config.yaml
num_hidden_layers: 12
hidden_size: 192
num_attention_heads: 6
num_key_value_heads: 6
head_dim: 32
intermediate_size: 768
vocab_size: 2048
hidden_act: "tanh_gelu"
norm: "layernorm"
norm_place: "pre"
norm_eps: 1e-05
positions: "learned"
qk_norm: false
attn_scale: 0.177
bias: "all"
tie_word_embeddings: true
parallel_block: false
init: "uniform"
init_std_qkv: 0.0374
init_std_o: 0.00763
init_std_up: 0.0374
init_std_down: 0.00381
optimizer: "adamw"
learning_rate: 0.00279
beta1: 0.95
beta2: 0.99
weight_decay: 0.042
lr_head: 0.00897
max_grad_norm: 2.0
warmup_steps: 447
schedule: "wsd"
decay_fraction: 0.841
decay_shape: "pow"
final_lr_fraction: 0.0
batch_tokens: 65536
max_seq_len: 1024
doc_mask: false
train_tokens: 332700000
max_steps: 5077
dataset: "wikipedia_en"
MLP neurons of a small language model. Each row is named by its layer, matrix (up: input weights) and neuron, and shows model dimensions 96-191. Each number is 128 + 32 x the weight over its row's rms, rounded and kept within 0 to 255.
After each neuron's rows, "fires after" lists the tokens most often just before its 100 highest values on Wikipedia text that the model never trained on.

L8.up383 [162 123 156 113 136 158 173  87 120 103 131 132  88 119 106 109 108 176 207 158 132 104 129 211 166 131 131  82 147 168 104 150 134 116 180  86 113  91 136 143 102 112 138 102 103 132 122 103 131 124 132  97  79 178 111 171 146 105 155 117  98 123  98 121  83 197 117 121  92  87  16 112  64 140 148 132 130 129 158 119  74 196 152 140 118 107 129 137  73 128 150 161 159 138 118 110]
fires after: " pro", " Port", " co", " elect", "re", "st"

L9.up538 [108  52 128  99 131 140 146  67 100 154 132 146 145 173 161 167 193 139 156 214 125  94 100 165 110 185 129 134  97 113 101  81 156 137 155 129 150 161 167 109 134 122  97 163 130  90 173 136 145 130 121 145 142 146 187 146 127 151 134 136  71 135 107 186  86  96  98  59  69 201  89  99 128 177  92 135 148  97 133 137 100  41 129 120 110 147 106 129 169  93 128 112  62 105 154 150]
fires after: " G", " to", "g", " g", " Mc"

L3.up223 [128 150 101 158 129 110 111 113 100 110 130  99 167 114 118 124 104  76 163  98 108 232 126 107 171 133  84  35 114 125 134 155 158 139 144 141  55  95 185 152 130 154  79 143 167 133 107 112 111 146 136  80 115 136 118  95  92 134 149 180 151 150 134  80  86 132 139 158 128 170 135  85 104 102 114  97 134  97 134 182  65  85 123 160  99 101 121 134  34 147 112 130 181 149 161 121]
fires after: ",", "ording", " due", " and", "..", "\n"

L9.up64 [137 192  85 103 143 143 150  85 114  99  67  87 114 139 134 142 109  50 136 151 135 107 126 127 122 127 188 122  87 132 134 177 115 154 173 108  73  98 176 153 102 181  87 157 137 148 113 125 183 185 163 141 170  81 123 105  80 140 196 138 123 139 129 148 120  86 161 138 111 176 142 164 134 126  89  90 113 175 124 162 115 125 147  99 125 119  89 128 177 151 153 106 131 114 160 117]
fires after: " P", " p", " |", " r", " m"

L8.up676 [160 107  97 200 126 161 128  85 112  73 108 201 194 117  58 101 128 115 170 145 100 158 181 125 164 104 137 110 160 155 173 154 133 121 143 101 104 123 173 152 119 108 161 128 129 106  88 146  98 123 136  22 101 126  75 156 118  23 157 123 147 121 154 174 137 125 105 137  97 160 125 108 111 132 160  78 153 168 159 107  88 116  82 113  95 148 104 119  99 128 118 101 191 154 134 125]
fires after: "'", " wh", "th", "\n", " Th", ".."

L9.up44 [109  96 112  88  89 106 153  85 107 105 104  65  95 129 109 131 131 131 132 117 106 136  77 186 135  97 154 134 115 112 123 155 109 167 136 122 147 108 134  70 132 122  54 127 123 133 125  98 158 179 177  95 114 132 143 155 112  87 130 127 128 133 137 109 162 120 159 148  93 150  89 143 148 130 193 139 128 134 123 115 129 187 166 136 180 139  65 195 140 138 104 118 101 186 126 100]
fires after: " p", "le", " f", " P", "p"

L9.up315 [124 150 135 114 129 125 145 170 138 125 122 103 169 195 107 133 177 108 172 139 117 141  94 119 115 105 120 141 107 127 193 168 105 123 146 117  92 120 150 135  87 119 144 134 141 168 113  99 103 221 143  45  75 166 149 130 128 116 148 139 130 134 142 188  85 178 137 165 125 164  82 169 151  84 112 130 150 148 131 135 135 142 101 105 137 111  92 140 167 114  81 130 134 134 124 121]
fires after: " p", " cl", " E", " P", " |"

L6.up207 [153 116  72 169 146 214 144 108 106  84 105 111 109 121  77 100 161 130 140 118 183 170 116 178 164  45  88 139 162 137  91 149 109 183  97 142  22 102 129 125 117 122 163  68 113  86 153 102 164 111 167 147 139 109 125  98 139 116 174 161 165 158 151  99 150 141 132 130 135 105 127 121 138 129 112 165 151 129 133  47 104  99 109 115  82 118 112 157 148 105 121 146 176 191 111 129]
fires after: " his", "'s", " the", " h", " Her"

L3.up468 [199  97  51 153 115 153 123 146 106 153 129 146 171 125 105 112 137 117 153  68 143 109 130  86  96  76 157  83  96 108 134 116 109 128  84  87 132 122 167 132 142 117 110 152 110  78 119 118 102 175 155 123 110 168 153 135 130 119 132 129 144 122 145 223 124 162 119 168 100 119 117 116 123  84 102 162  82 125 121 123 127 107 133  80  82  98  98 143 143 125 111 132 107 145  95 154]
fires after: "-", " km", "m", "|", " E", " |"

L6.up429 [102  73 118 115 149 107 101 106 124  77 193 113 136 125 117  83  99 128 128 175  73 127 130 168 109  94 172  80 150 121 139 157  98 134 124 202 109 124 135 118 162 165 107 170 145  76 130 176 123 170 174 108 188 130 118 143 114 144 137 118 132 129 127 104 130 145  99 128  96 155  67 140 179 155  49 110 170 132 133 108 131  68  28  83 142 150 152 142 121 119 105 126 105 173 111 124]
fires after: " ab", ",", "if", "g", " al", " to"

L6.up57 [ 86 120 102 140  96 182  80 118 101 117  60 151  59 108 107  99 123  76 133 107  99 139  88 109 158  79  65 136 188  86 150 113  97 125 142 114  68 143 151 164 144 166 145 142 139 169 114 124 117 147 115  96 143 100 123 174 103 128 154 146  83 138 145 109 153 123 118  79  75 178 168 159 107 181 133 123  91 221 137 120  76 138 147 138 140  86 106 105  78 134  95 170 131 164 190  64]
fires after: " However", ".", "arly", "ersonal", " He", " that"

L3.up421 [181 121  69 131 138  83 131 108 140 146  95 100 122 133 113 139 104 108 118  80 173 135  98  63 160 167 157 158  93 113 105 108 109  94 109 183 163 120 176  93 136 166 182 168 104 160  93 113 140 242 128 105 112 100 158 140 125 114 142 137 137 137  40 187 131 130 116 139 131  75 113 121 147  81 111  94  91 141 136 192 110 130 148 181 117 127  86 136 141  34 131  81 107 112 154  84]
fires after: " |", " 0", " 2", "-"

L6.up350 [159  95  77 142  92 159 103 140 138 134 125 139 154 126 166 101  89 138 130 148 190 183  84 127 151 145 137  87 114 161  57 123 118 200 134 117  87  91 131 112 136 122  87 157 205 119 121  96 147 113 158 137 174 132 186  58 138  93 165 183 135 194 134 143 108 147 111 202 164 133  79 152  83 126  55 131 146 126 139  93 101 141 138 151 130  88 100 150  90 108 132 134 143 153 133 161]
fires after: " the", " h", "igh", " a", " t"